config.toml
n_layer = 14
vocab_size = 1024
norm_place = "pre"
attn_scale = 0.177
bias = "qkv"
init_std_down = 0.00373
grad_clip = 1.0
schedule = "wsd"
batch_tokens = 16384
seq_len = 512
doc_mask = true
train_tokens = 152100000
MLP neurons of a small language model. Each row is named by its layer, matrix (down: output weights) and neuron, and shows model dimensions 0-127. Each number is 128 + 32 x the weight over its row's rms, rounded and kept within 0 to 255. Numbers have three digits each.
Before each neuron's rows, "fires before" lists the tokens most often just after its 100 highest values on Wikipedia text that the model never trained on.

fires before: " |", "s", "ed", "ance", "ing", "it"
L9.down453:103153192072135085135146186128184169085127138147075099111103124093113147104120118122152092121145097127091079109035110139147170123104122133143074138132136117127097154059123129153166115138123138160150139065164159112131165209087145139188151116061188146102128163102095171150118143111094092131129133084197143076166112148103118118138113101158141128136075130122164171111148065108149173168087

fires before: "il", "ot", "el", "out", "ild", "or"
L6.down601:147139046149082109118174158090112114114173169127079070150065167148130125119136095115146093120177094074111158107114113112121145126095105147149100102120118130129160127068127115139160144102103118157120201126110130138077117103152135095197242135103173177132128103174138133083102154057128090173137118147181129107126182104118130128182174116161169115155106188106131142082150047108188134155160

fires before: "c", "y", "ish", "ce", "ic", "ican"
L10.down133:079129065150104165188121133131142106181126082135111125139105146153116136140187078152188100100150121145135185148115147112108151086154116121174120121111162092136138185214160129171122132134135106111160105107065146141165162121133100144107066157137161112076108088076127145141182138184130097133082095084152092114151147183128063127108151080160082100158119107127217104140109137151121113128139

fires before: "ball", "ub", " (", " as", " ", "0"
L9.down41:147134140139116076185106169131172147130145101087105121091142109097090129136151122118090152112112097146157116104109112140142084112128163150107121173155133089149078171175163156136056133099174106160119098131102090107126124122134118085090103131153100144129092105102121140054138169108105121146178144166150074170163100152160062087164099162088153156133091051092135154126094096103124179159147

fires before: "==", "The", "===", "S", "In", "A"
L7.down542:103112142144171146072158109176133149173157131156104080148166118156079104122132125159115119151131148151118146104114108176128131141124153116132105171123172127100113099130162115111133125107123122120118073100146124100150102151134139114102249118128127147148115099124178127123130129128142140096135159126130077124121164164136093154127159125100135140167120117144137096159115100148072092145100

fires before: "als", "al", "le", "us", "ate", "y"
L7.down255:135115138097129129129132148137148077085163176130071128139158152120108117124129117128149108156102084086114129141146205143050064114179138083128147163101112137112159080170135111103106091106146139152107033114138097105153104096121125085134134138167105147211111118164118169140179195120117102139159149196134135158126096184149173137127087096225137149173089137183114150116093054112175090115187

fires before: "==", "The", "===", "A"
L7.down187:109095149146162158099146125159131158124156114120112068147140149175087130137139131134150126126117154136076159140095147151096145142149157112150130165132160120109107123146146167128141137116132084115105050087147096078100134131142135102098255119104130123161121072146202148128108145111107161108137159076125113142137165170171097151104172115131142143131112116155119098141124111128060136156122

fires before: "-"
L4.down584:135103128128105112093177108128150123120135103139188153105143128118147052099121117126076176101118141096131191188072112168172075130154100161091164117102181129201175167180109147083123145111135124112132131161133116156173143114211083161184148128151135120085160116175045168100144114072139166133080139153131168075116095144113079147159071090152107118156027093146113158088149158130123106136102

fires before: "ers", "i", "is", "o", "ide", "ar"
L11.down168:153147119141107106132112085108133121082097059100154150135111076116123098108104151149162204186119125145117182139078090125082091238109104089134153142161078114099079175126099143118083126133164130107139171187138118152086113096180170135175137166161114068187156140109122126120109107116109090138142139156151129133106151126118089117183055123149136106116144141150135165096192139138159088146142

fires before: "==", "The", "===", "A", "S", "In"
L7.down384:120115140112159129107147127157126126161143129141112099149162133136073124117126131156110133131118118168111171136110152156109121150129186129164122140107179130141126100142175136114139149099126103135116074096151136109146115130130118108131255132118118165150113089122181140114118142125139140126122177118119073133123182179121080168131154121103143125156130122157085079182121121137033123161074

fires before: "ed", "ition", "ional", "ing", "ion", "it"
L4.down609:088099177176145133125114143107093140106145150158098155106141183140141155087139139105117108131081086131131139184171124194064170060103129096184161093155182074096114177096116167138197085136078078216161095171152094126149123113081118134088123095123104126093137093121112081142129145127157135128118145148115141139086126120143074118155178149081104134129076100186103085125122119160099162120126

fires before: "lect", "ver", "v", "e", "qu", "m"
L3.down284:120187178121161094131093176092172159176111178135131179128054094149173156160216128154099122167136157128115131112088096074133133173099117137105148147087158131081110149145126149109080094126105099099122121154086080131157125140149103096102097101122076149138174121120108155141098114144123143124173088123075126165149168124143153152115063162135088173076158146119107140124160136159132084127182

fires before: " ", "d", " T", " S", " M", ","
L7.down288:141140160146135137107106154159137145080129149118186039120054141111194120103104175087174159078135193110175090123172144169100137117104101086095154163137108167159141136137117099129140125091169147102127088092156086111142108172133125127110175079063115163113148173144112107177110128145111084088147149146182112068182098132104104070116096129155168094092081113183172147057155151132080103175119

fires before: "-", "|", " ", "|---|---|---|---", "  "
L7.down343:132183138137139167116128094165144145129115152091130083120128118094166173128128155100071109136130087116104079091176152099151160084122094185129138131148111102174150152156141185136115180150134091120131070134156135062152124143098094164117097148103117120194181135149147111157137169102166157105107124086197096095209084091126124106102113215171106134106170106078112142099160136140156049124120

fires before: "==", "===", "The", "\n\n", " In"
L6.down595:108135168114145115107117135178148146119128148116145120125146134158090122122127125121130124115108104169131160125095139129101108133152196162153120171085156102110111147131219163150163150092109097147108103107151083097117106167170141109100255115111135157172128127131175130118135142118136125110114167070131096099122177145125111141133166130144130134122104108121105093160122125140091154127084

fires before: "-", " ", " ("
L3.down420:079133160136173118128090065080127118152059097162098162031130135129137105089165129069105112094112125151140101112116128156178143192079117121126101141159172118166141120151132137138124065112133173073175080132201125076124171134148109128128109107094097149051143124180188135101155187124129126132140060152144116108144135150148142150106145138137111112111189098037121118096109163094164111144174

fires before: "ild", "ie", "ar", "air", "ang", "it"
L6.down568:142124168127152110097179142098131087124102158164122159110179090176143137185089212081150181163124137103148134124108137163110157097063147115144171136099142101132106121131140055126099126138104108150114131147112161140092154133149030116139167148135081147131195184150082070127108130068171074153068106176095131131117107088103153142095132112135124143110103114127130115112092133186185072145120

fires before: "|", "al", "am", "io", "ence", "a"
L10.down195:116120121139054147085126078129106190145149151097099144248081187162186095074160129115118126115181118121128171104129106115083122028130167141177143167121195140104095134160143093168156144128111148158141076056161135102121108115084101138122124100137160183100149140155170121151152104102115086172107142161161102141146142121133116078122097155104066086126144089150166192121085101112124101169167

fires before: " |", ".", ",", " (", " years", "°"
L7.down518:158187138129138165152119122128076143163143108112104128135102141193177160126118112116142086084134135157114114125141187171092127166146104146089144092150153157101080106125095150158128134159116069091142138119131143145169151089158153186120155144064059114074189071071083122155133144140090133151167070101184165172130136063119122087112117130135118146130127210133163096120131097144161114147172

fires before: "-", ",", "|", " "
L7.down230:112153177156105143075195103127123104152133128130114162104114130168190157067126131142163094136156145155139148137056091111142095138116075130151122140140146108199128132187143148068157101160119092146148105124129175116131149139177124121179148144141125119121097141158128182088144119005083116137074136158084156089109117106093100144131089139170142107152150144107102155152034092188115156154093

fires before: "am", "ess", "id", "ide", "p", "ince"
L10.down66:112124122084111142140110174152194111163114104111134146122082074133099188142131092128124135111142170132183131146112191147133141124117097207137041188139137109153115168048103108094139106110120142170155099125078120132185191130171096110133124042157090116120084186123090104149176114103125124130153114120117114158118167167129105109116110146129185154100069127131143197080093113186143105158108

fires before: "f", "ai", "ev", "t", "h", "j"
L10.down552:148084149122101151144172173131116114121076156176135103120126133148129111149124075121164114180134110155149173107087105106139156147141107098027114139119132164152159185154109077078153102207157112124096178101115151186128127070142104087104133187129176143098143117156132121084106118127101127104144108092142148173094076131151213113083107149149147077183115112139184178089118131135107132161147

fires before: "ition", "ed", "it", " |", "f", "er"
L6.down222:169218104168105166162131134099103146107177141130181120063113171119151128097160160089140088124157156131146119137108115165128134102123126094167184127106109115116158158117136115162155110198088062179115083085099099109122168096089079192160159109112132146170051130120134085163190141099105058108121169160094138136146142123123142131123177137110131159117134120104107114161147142046095119093141

fires before: " ", "or"
L11.down541:113093127115106124145107147127170080095116204190147152074118097078103168102145104125163117093097147170124107136171130059145143137082060107163123136108129106131163184127170189100126154121112111134139190167120135156132129093136151154133195178087128140094189159135123107140127130079155129148078141116133104134088122086160083139186100091150192117130134129086146130152144131120127173158068

fires before: "o", "et", "iv", "ames", "reat", "ot"
L11.down378:168181156101160147137108107146112093104157114117123195102102122055159085126125122107133056188123105114102152123155119126109104175131114121109166140073179142153142078161145141122104135154083111117127166118199104204104129122133127095113136093180115191088197177173144140157106185134091152134092073140106135111104143085049148105104109076112148075126119200105138101149071152128144146133112

fires before: "o", "i", "ins", "ah", "a", "y"
L10.down183:122152145186138118165150129150128139084167129158113125129122149118096080089073069171096069117169099132096135137120115139114154092065144109126160168173098159104145160106162114184152062144137106130156144079131105161082078154121098110079155167193122125151099141111133130116121113134169134082132094087033102152140122129132149105139115149127142194041132127159138174136087167091121113114159

fires before: " \"", "or", "y", "al", "ish", "io"
L11.down125:119156119033125103100162100141182099151145186088065123157143147182064087149196094127152132138169153190126111113155175142079123094129184150164144068118118145124145131112128133159094128150162111177100066089154128135121066166102125122128084099162149181132126121126169068185166101156157164133113087134112156063079112147160120153117126138138142089087147164108159154100091152129186163137155

fires before: ")", "and", " |", " (", "le", "0"
L10.down206:118106164071149139132121183174129140158125098169120149129115068079089142147121160135111190152080172106121123144135127177137108105158194174136110184076090118062064153175104131144072099127155127149173092152129105100177133214111093138150110117083157161143145123071103123205192139138088080129102122141172194157163122094087143074119132127133076158127160107153147146149098096082125099131092

fires before: "-", "|"
L4.down613:119093108117150130122106103118088091108043112135136116031144157113090136081146165112117141055106164120070145137099084155161120137127087202111133164173151177154133156168150186099077113122100079143131093147154082084182199113171130133108140104176084103139090073091147139148136165099163122128088147148125185140133088134123107176111167109133121109147052045172121166143111157161137115170090

fires before: " ", " in", "orn", "ther"
L7.down393:186147125189114146052122121121150146136137149118125117103088121135123098133096084129132125143061166195102135141142125177055155137118159170117110173121133195115113094143134107083131057126206122117123134086149092123145127215094121167112151141135095140180152129164133127138092111138079193167138013112147117159170122129099124151101122122084110114142131202096120100125063097137128157161148

fires before: "|", "|---|---|---|---"
L10.down143:092123095129146100164121170117123121113144197098170188136130140160101125169090115122127159139129131090171184134111154121207136149174134130126175170149133105066107177070177135105179070111151099156119081196073112144137097113141087131125183100180119117127111147112087118073085172108141118138121090120094120125150076095088083158130137073162139077068103113152151097128162119154154136077133

fires before: "ian", "y", "in", "oc", "ic", "iv"
L11.down324:084148115136094175109049162174102098153077110132106078073073138131127171161185173158109097128089142122154120196077127112129120082080131152104140131163102097115122146151156135156113192153105093095139203131178119135174163098177141116068127145109118080050178197130121132151099133154105139138105095140074139147134120133114065134159157132040132118131111138128143077131143173149182145113130

fires before: "es", "ed", "p", "il"
L9.down170:147183164121116131095103149118144128120161182196140131144124091103155072084149119044144148137136118158102115090149188088166119143113074110116115183152079112121068120141117175136137189148113076110133084160159135149165132112084125178093156137116135145036124112119175139147130107142139087160083160109125138097135171122121116146126110198135108086088105160143194150163127177106168100064078

fires before: "==", "===", "The", "S", "A", "In"
L7.down275:102111141095191126070143129173128136141122130140120120124168117141075134127107116155114124146121117140129163115115142158142132134151152126167137132130179120144117095122150134097118143088111132113102093073158171119131140169118118087126234163107128132166104079117171131095131162132120151128113156116121093139133166171118115149140145143087131127153127110169119103214127114140088116164105

fires before: " ", " L", " G", " R", " D", " F"
L4.down173:080099122098132194127124113108164134079114106139117181092158203114163101106080111144092102107080106163128117114104090147154160153127121147167135127103075115094148111083180121124137175141153105137018124140155081073136198099143133176146075146133129154099120146145162156112074124094121140137165072166138163110095130139180151113111141060128179196107099103108105136185185181069114133113123

fires before: "er"
L11.down317:124163103101147064147186156156138178165098137206143109141098168104126100130144166091096143089152120116179159117157122106160146100138137059128098050147116132164151171135176163086212078112105115171078147114127128127108175147079143096078121093151108096137126129086120126179102124100131165071143146130177105094123087139128147140134148154125055097116123142126094074108140096073109111102157

fires before: "ed", "ons", "ce", "es", "c"
L9.down28:109133157120120137132150139161117143117122155141159104134120109165219131108153129108153060125115093088109116153155121137044092073135161152120092139150121077169116183145131115115118105169113103158132128098102107142145191165178063171065056125148173091108106128103122147148156139173094165095069151156138201126094105120097175187158106069095147124097118118127185122147109094125119151183138

fires before: "==", "===", "The", "In", "H"
L6.down611:098094129115158140106147137158096150115148153137159086132130138143072109119123123150169138128153138150109133122111117124123179147140172176155109148109145154125114116142175123102174134098147061135133051083141118114119148123132124099116255129134132139115105074113137143109118144081156138111122153133108075092147145157158100143154147141115132142155099115154136111173145092165015118171104

fires before: " ", " T", " R", " N", " L", " S"
L3.down34:080125180130153124129193066139220105149130130122172095113139141098121107132150107170098082108140116183175123124114092164142108064089129155088166120167105164106154152123143131096141087138075115140095117189111077132118096109104140164152095189161109096117124122136128172067109128164099202099100106141146050094138069076199156120109115139105168190147119106109124154146116152156076112128122

fires before: "-"
L4.down106:099133169125129102108154070116146144141088129133156153042174121111107094075159230127092091098110192115119177121111047159152100167099115147119151165143126159123193161150145138131055114073136123112151120145184118133153174142212101145116144098158091102085089109126144188137154098083132100109092103141136201098131108120142090178153124131131090114158057083149141164172106107122137109166077

fires before: "-", " |", "|---|---|---|---"
L9.down471:141102119156125215142160099133129128135054175134173144143092142138164134102128193137127156093081097099099159161127119109128114136194090162181140161098167101143097186071138173117128176075129088165117134164178174175128174156137141125138114126122122155053134115150090134050093165095113105159109135133105131118081087122091084150129130119158121118129084086102086055167134130100166151124096

fires before: "ball", "l", "ction", "ure", "ct", "ry"
L10.down211:078144157093067095129139108082134146092118169164079160121117121136147067125176123080110123154136118144120112144077158150104147165065157160137135133152108108189146072096112123177142124135164080108155154147138145102147141127176150145152093143144155130090124121191190156037135134153142139129182185124072045127131224051145108170086137175124058122108122089167124120087131130130159131179135

fires before: "ed", "iv", "ion", "ive", "s", "or"
L6.down617:108164089168122095131110107063130086115101119189118118155101169125176097140104132147122159133151113160097144083127117114133206166119144151157111143131079100122065185144156108098124190182194139086208135143108112150121166078129108121122087142160084080111105103175164096099094085158161124092091088134145133140131137107121111131120167151051061157107107195116191159145148125176153193143139

fires before: "-"
L9.down388:107099124114113112097160135141160110087152174143176126098151134126139076120105100097151148101116210107107182153075154153159139103191131150155150134156142117176152161125114145095195100135140080095142108069131149139116111130182107118129093157148176085105131115151080098101137123112073155115117172123099084006097106135098156121102122037189106079171049108144155134131124142138136198110119

fires before: "==", "The", "===", "In", "S", "A"
L7.down188:093117118118184138060146105195132127154147136153109099169138133148079112116144120165113118144120105152100173119110120140135119164127181154141119125128164119131116106149187164112123147075122101137133074095143119112135110149135147109126255123116121142160116109144162119106142149119121155133111144102150110128144162190145092136141162126086152131126127122134107097173150131120064100141076

fires before: " ", " f"
L6.down39:148180124116100101146200194120130176134106084114134092196106164122197164149082133107106122133138123156134118138143087153119124140098131089128154147125155179115096163100095104115174139166135139162122196163082108096145119165173082164143102116123181066070119148179165107134117160106166107123095111103128167149168139103147154127091061115097126129117129171078128100081113097155178155168136

fires before: "ed", "ter", "ing", "f", "ual"
L4.down291:163123100126146169129105140151165144108128110132149132116140159134152104113087134163109129130083139113114136172118148130107117087112171131120105166074110100085120110108118134100139103098120129160202090082104097122139092150124076072170069131149127148138170145172146176195142112105143140050155160108175120138174123109034162125131129194104118099182136108074166114150116140096174128078063

fires before: "y", "g", "i", "ill", "a"
L10.down502:152165067128050094132128129151159163048129141121107104184144132124161137146137115190144095141174155117189163117112112129137115105103159127109143104145138146055084187140096175109119168149090111127125127140161114111123068110153086116122128122138143119065111144084142073160153086071154108174104090134133125071129113148097126101156102110106145099090171114193093198111128169166150105207137

fires before: "=", "==", "The", "===", "In", "A"
L6.down517:155141139099152119089144098158160119120144167117131143103125125136106101070084136093131122168151158132119130123193181133121165162161147078144134151101143119094078155182140082117090167193153073153131082052111169108117107170201050137124196085107178105113097119110180084137156131087158143110133178125092099110131132088126136146172122159130104080109083098146194131133159127121194098117078

fires before: " ", " —", " N"
L4.down638:184177106167064107115141145149102124075142149097148054108105121137126143107147130125153193142108177083176142106154104132145110129147151109164091138105181104141151138133141109158174119125131097119175127138101180152136042126120190130151144157092104120103212166135089048127196112123174068060096119113145153098147129148060144107158113134143118107118088132169162129105097087139091070124148

fires before: "ing", " the", "e", "ed", "t"
L3.down439:130145096092136107131130118136141129105107156101093127130152145126186154150061141193154154125109088081147125114109082135102163108093098108172139146159145153106124162106140089194139108128192193108156140067150205105096115105119089120115067076114144132128134151112111086122113086078213094136112148110156161156132067143096116098121095111090128085179117179089147144139124112186150167127131

fires before: "ed", "es", "ri", "urn", " not", "ing"
L11.down355:155124175099124193092141145134161130126196123118099133170154120109107091174144084163052110109167090181061091114189099151151148168098158171110095121129127140096148095105120140147124123154133137130102088041100142126168145120099215126165109116138142117108180111120213129155102164152164123104148104166090152140075126124178133122088074171072101110117082125111146132151137184061104143107149

fires before: "-", "|"
L10.down362:125080161159115099066179116111071103146187170152165124122141135134090129125079135155137136095110154101104148143109128191163154109161071132129135132127137140137118197118099092110152069112178101111134129156144137157130102142151102158119126113108129123097112145106058140114152075034113161145084134163130146119109128109114108176142135045129110110174069090135132157149161160139153113131143

fires before: " ", "ield"
L10.down598:133184201086175138113138152123160125141122141152132114093100090143167185141138102146124094149094133124131132124153160146058108188087140128105144149150128085139107163118162123103150154100082098122137116126159151128126070183108111161172182162105060120080134131185090125144142200058148093137145120181138104172069139079146076117155113131126154122112104139159200136099162165125148149120054

fires before: " ", "e", "ed", "'s", "gh"
L9.down628:115127091080041140128106177110099089140101212128151162175129129150169129173126152147108093126037158174107135134113082096122168167159100159144153126142103082123137231099179109113147171117142093121108128167131071133124173167125150120137133150101124163141161156149141150135154136159149164150080155094111104149123141120102131136097114071089128125143080155153193159099101134154107140123096

fires before: "oup", "ain", "ack", "ad", "am", "ess"
L11.down94:181177129156122084121134176172146140135182109094154127043094185073082180082098140072138131125112134149096118136131122091131081135075138124120094188095100092107187170099109083170101139156144100128120160114137127133143128122111142120063144127150138109111133153092168097089095130104163126165146109117131164119135117172093090178152149096122159156099116093161144111050124027173192136194103

fires before: " ", "l"
L9.down460:102183090149070089178098151128188120145135145100125092109088073163131093109081171161149080120112103110080101178177135173152105146136141072160149176164129066078083134073130126177180136128141108126110134113095136163078152193158067123086164109137127090092221135185157091143120149144141139086095149124101128124175159101128158121144145098079096188100158071126131088152108145160129107124113

fires before: "or", "en", "ed", "is", "ass", "il"
L7.down333:153143139110116067132126091081212134128123152130141143090130178147111166104155145084106114132126158140128110129227146049149096217142108105116135111055144096194168149162109113094162143151123118154154163103097130168136127115102080170121157044098119132207171144081142102097138149152116081095086129116139092154179114119146164091127128097125150113121111165123117096090166187129131112168111

fires before: "==", "===", "The", "A", "H", "In"
L7.down116:110097115125133101092100100119093135127137165155142105113060124169157102096109129150119120171126091120138152152139148135112121130087189123147149146156146126147088123139155148105112134096110100169133113121111144125114111134164146071151255129106124124148153116125153143138158145116138096180104156071134104162136126144115115143178159142106123137139111139159136072130152111153115086149130

fires before: "==", "The", "===", "In", "A"
L6.down579:084132124146148157111127135149147117130130135125116091153148120149084137110148135142121103110081146134100173136095132147116132138138170177121153138135160126126099120152162158130127157098128095127097086115130131067132164170142137107127255124116095148120137083121165145102130167093141159109095170118136101132159126150118100172162152131141110149127080092146094101138144131165066115163103

fires before: "1", "0", "4", "2", "3", "15"
L11.down496:133106130162123124092131137120121243135196118098117120152111131083113194156118242114164099110124106121095110147140137068138129118132118044088176137137130140174141116112115149138093121112240133155110145171087073098114116152110138187143172130081115135113099137143067122115134165051137160095131159141112121101144121133065102108158149098158145120140104113116125105125151121117120109147116

fires before: "ish", "ge", "ad", "im", "ley"
L7.down595:112133140174109202090136119158131128147136101074151159152114175136182104105169129099059095062097147105106134168125186095132125183116094137125126082120074098131114118194105145109117176157207086127095120163101165169102172080097133167131155160181134086107118134155129160111078099100182174155111109122154077119115131136145062172098107172077128088151093130080120160139128129108115102145159

fires before: "==", "The", "===", "A", "S", "In"
L7.down277:096121134140163142077120128163124158130146116132146093154135156142054118115142096156123141151123097148108140128093127145125144147148173147163109148121160130118123108154173156092144121096140073130093060085129151103138116141144145105128255101114133145135132090124176123109146145135134153146124132119163102127145160176138113130147169147079132120133106102149121105156143106150076122154089

fires before: "-", " "
L3.down623:120104161059127116124148099081145174086125118177176130099162134128118131109190149097090111157119100132127113075111100120185096188131142121089147145132154152120169099152109167102101099078082172129184117182158101137128146088120123079116210142158090141105080127141158150129110179122187118123120093153171132211117149129149119211143123174178113100130086087166148145076142152146101070162084

fires before: "|", "|---|---|---|---", "|---|---", "|\n", "et", "|---"
L11.down479:097121145137130096100127153114200109092114112104151113117129116109155129173088154141160107126177123156086140154120162145124170126151169098130096143114120079196125114063088168141089120152112160089119096156126111182124173180113088125118162147041122142089103144143118198164112106123089154085106182139180159134053136119080136112133139066122089088093152143092137042130154133123086150136161

fires before: "at", "p", "ant", "en", ";"
L10.down313:121082067174166120176153136155191147177180169128180094204096146110162123101145134107165146113102118112090119075142092145173164102091156115146062169054156111149203122153124145185123164107120064178096098098129103163091116095138164164139153137105161136100132121146127138133093134123093110060174112111118142101062121155100137159115078159161117080169127125128147159110147060099103154158100

fires before: "orn", "–"
L11.down235:146148118137127117127119164148178151104155194122187157100092149106185166108120174086118122117106146157141166134155132114161116080122120158143124089132050135168112130138158138155117065123150097117168117150103125167115106091127122121136065100160142123130119127034101126130126149132141135149097100094157185121119071077134147116000151175197167121111083121178133158102150121111147097191132

fires before: "et", "ge", "wn", "at", "ad"
L7.down621:131089148168104114137127093126103162109159147106101114190149139137139064100131099097100152145111074077162202125064155124135171159087149105136112100174090084081161184099071064083134179134142154112133076148153113141084148108169122141177166094167167147116141088171174105145131169080100106181147147219157120162111127136168130118107186148101116126096128122147131171087117077145147133115193

fires before: "y", "t", "age", "art", "ul", "om"
L6.down433:159113144116045146116114142060102188170135152134108060091061166075144127098148116146128166117076106102145128165122195097121124202115104135163151104143093122102125101123148110091081114079123191133162119064099128125114090141150175113125143084164127165134107106177091142144136189170096150113152091152094074153113112169132098162169086147135110163158159094185118108134137129117189115166136

fires before: "ge", ",", "\n", " ", "al", " M"
L9.down40:096092160099063116173122162171187159091128165081158103111104158154142130085106149149140112134070168076112160172128102132147111196134177105086169178112125158104070094139129181101069130148114119098154209144098138146106142146172089110113168143064086133157181160080148157118146152063139096098119134187094131131133125166140090160148101127118150131132123119155082169092114172094127089116100

fires before: "1", "2", "3", "4", "\\", "6"
L11.down20:146145171111114112100133173123115110148175093156174154128141127139123107104134165130118151146126101093125145123049122118140101126129128091085203128101158099132118136179130162089107167129134121146097125160114116118106143158122119168199255112149160124115099146158023104118108158042118101135131133160133140137089129130092064163130134127115149139106130138095153146086114120146108131112099

fires before: "ver", "lect", "qu", "e", " as", "ff"
L10.down6:122152158114167129142121194090147140147090123107134136130051139197131123093170138184132134130134146198113096079142106149159133146164138083112121085122096150086115090132093110185077166128093150139125120165147150098118042090145125084076084144173112107171122100110112141131143105118103100106120129116134154112162157143199213140132101107113104123152144113133106140096161054128136174143166

fires before: " ", " N"
L11.down524:127146147163106120095126136118158083120177154144080130148131127126129079124122096121098132162121122145124152115186119175134181129111155155120102132142126141073124119104136089133159101121124100128147140105143166107112119097139120146105009127122079081110176137147157146115095119184138092129149091145127156147131133164132179136148114173127104151125107131104130107113080109095160145129131

fires before: " ", "i", "p", "o"
L10.down383:155161122139128126091072081108153124112104103088131077127091100125080107126118116101096166177129094117161154154083167164113165136138031146074141129126112122167138134165161127124158153142058139104155148174129069124134122075163128174117117123172150120145110082090102071145058091118116102171102187146168060083147134134122149125129131149174137213092160164167110152121095109135132082178172

fires before: "en", "p", "ed", "ur", "ing", "ased"
L11.down368:117122160117135132119146149115167110151121133067123098163129129091138130107138084139145157162130141164113121131132156112175107114138098188120087100112158108146170095135153040162083118126088079165074140047089172120177117070122141131113077104138135150138072105173129106198104122161079135133122154152061199146090097114089107156149195145107120083087124116092083123131153155068125129116164

fires before: "fore", "ame", "gan", "ing", "ome", "h"
L4.down384:154135176083157114162176160176130152103127132157187189095177118098138104113114122079142085138113201193093144076157083075148127078189104072147105120135166102083166113144127103129095120167122120089085142076148121183147148090152143116137110165138124122144153162129154082204122067152087142105102117093191162102109134174149146128092081118113164129155081083144145151116112139065130131127163

fires before: "–", " |"
L11.down628:108103171143099082146131145115141114136139108163144154143143141112191105098082132158127113139098144193092118142108131129117193137117094102210118118139086136127117148146136062163078069176149155079178105147145163114107099101189131103102068131143173079150080074156190113134150091182074118119107115108127164137135095127212115113111108154113103091179153156151122130104150102220115118147155

fires before: " ", "ed", " in", "ur", "ab", "orn"
L7.down108:162135157150091090151122137142104135102113108112140115104126127087126066101117130168162117151138105198127087142113094126140132170193102136117125214131120104088136176129118116163168132128153066116155099100163148110147147115098189141099228121116108093054163120136078123087162176101139150116132100174170153127139097114190110133160094147199095149123090100085100152074113133110119097202113

fires before: " |", "ult", ":", " |\n", ".", "ot"
L10.down636:167170156161131119131124136123147147150075107058159155115146051105140118132163103130133102123167132113111109089089166147104078117089111189114158106186113152128122082154128168114141154122137114109150090079125041073154118153086108167095138138127110139076118069096070171136121156107172147122153095101109074152098127134096132107104141173186160106165116156129204113108131056185116135131157

fires before: "==", "===", "The", "In", " ", "O"
L6.down537:119158167126112092088151130140195120075177164116144093180170118188094124128108110118176112164152186166117136128097107118091107168121135159088120137084091119135150146170137103159085120133170121161142080076131119076076111171134143063080192143169163123184105091130154127150151147114176116128122118137149104119099121115125141087107143128121121135143126127143098122166156101124165101146144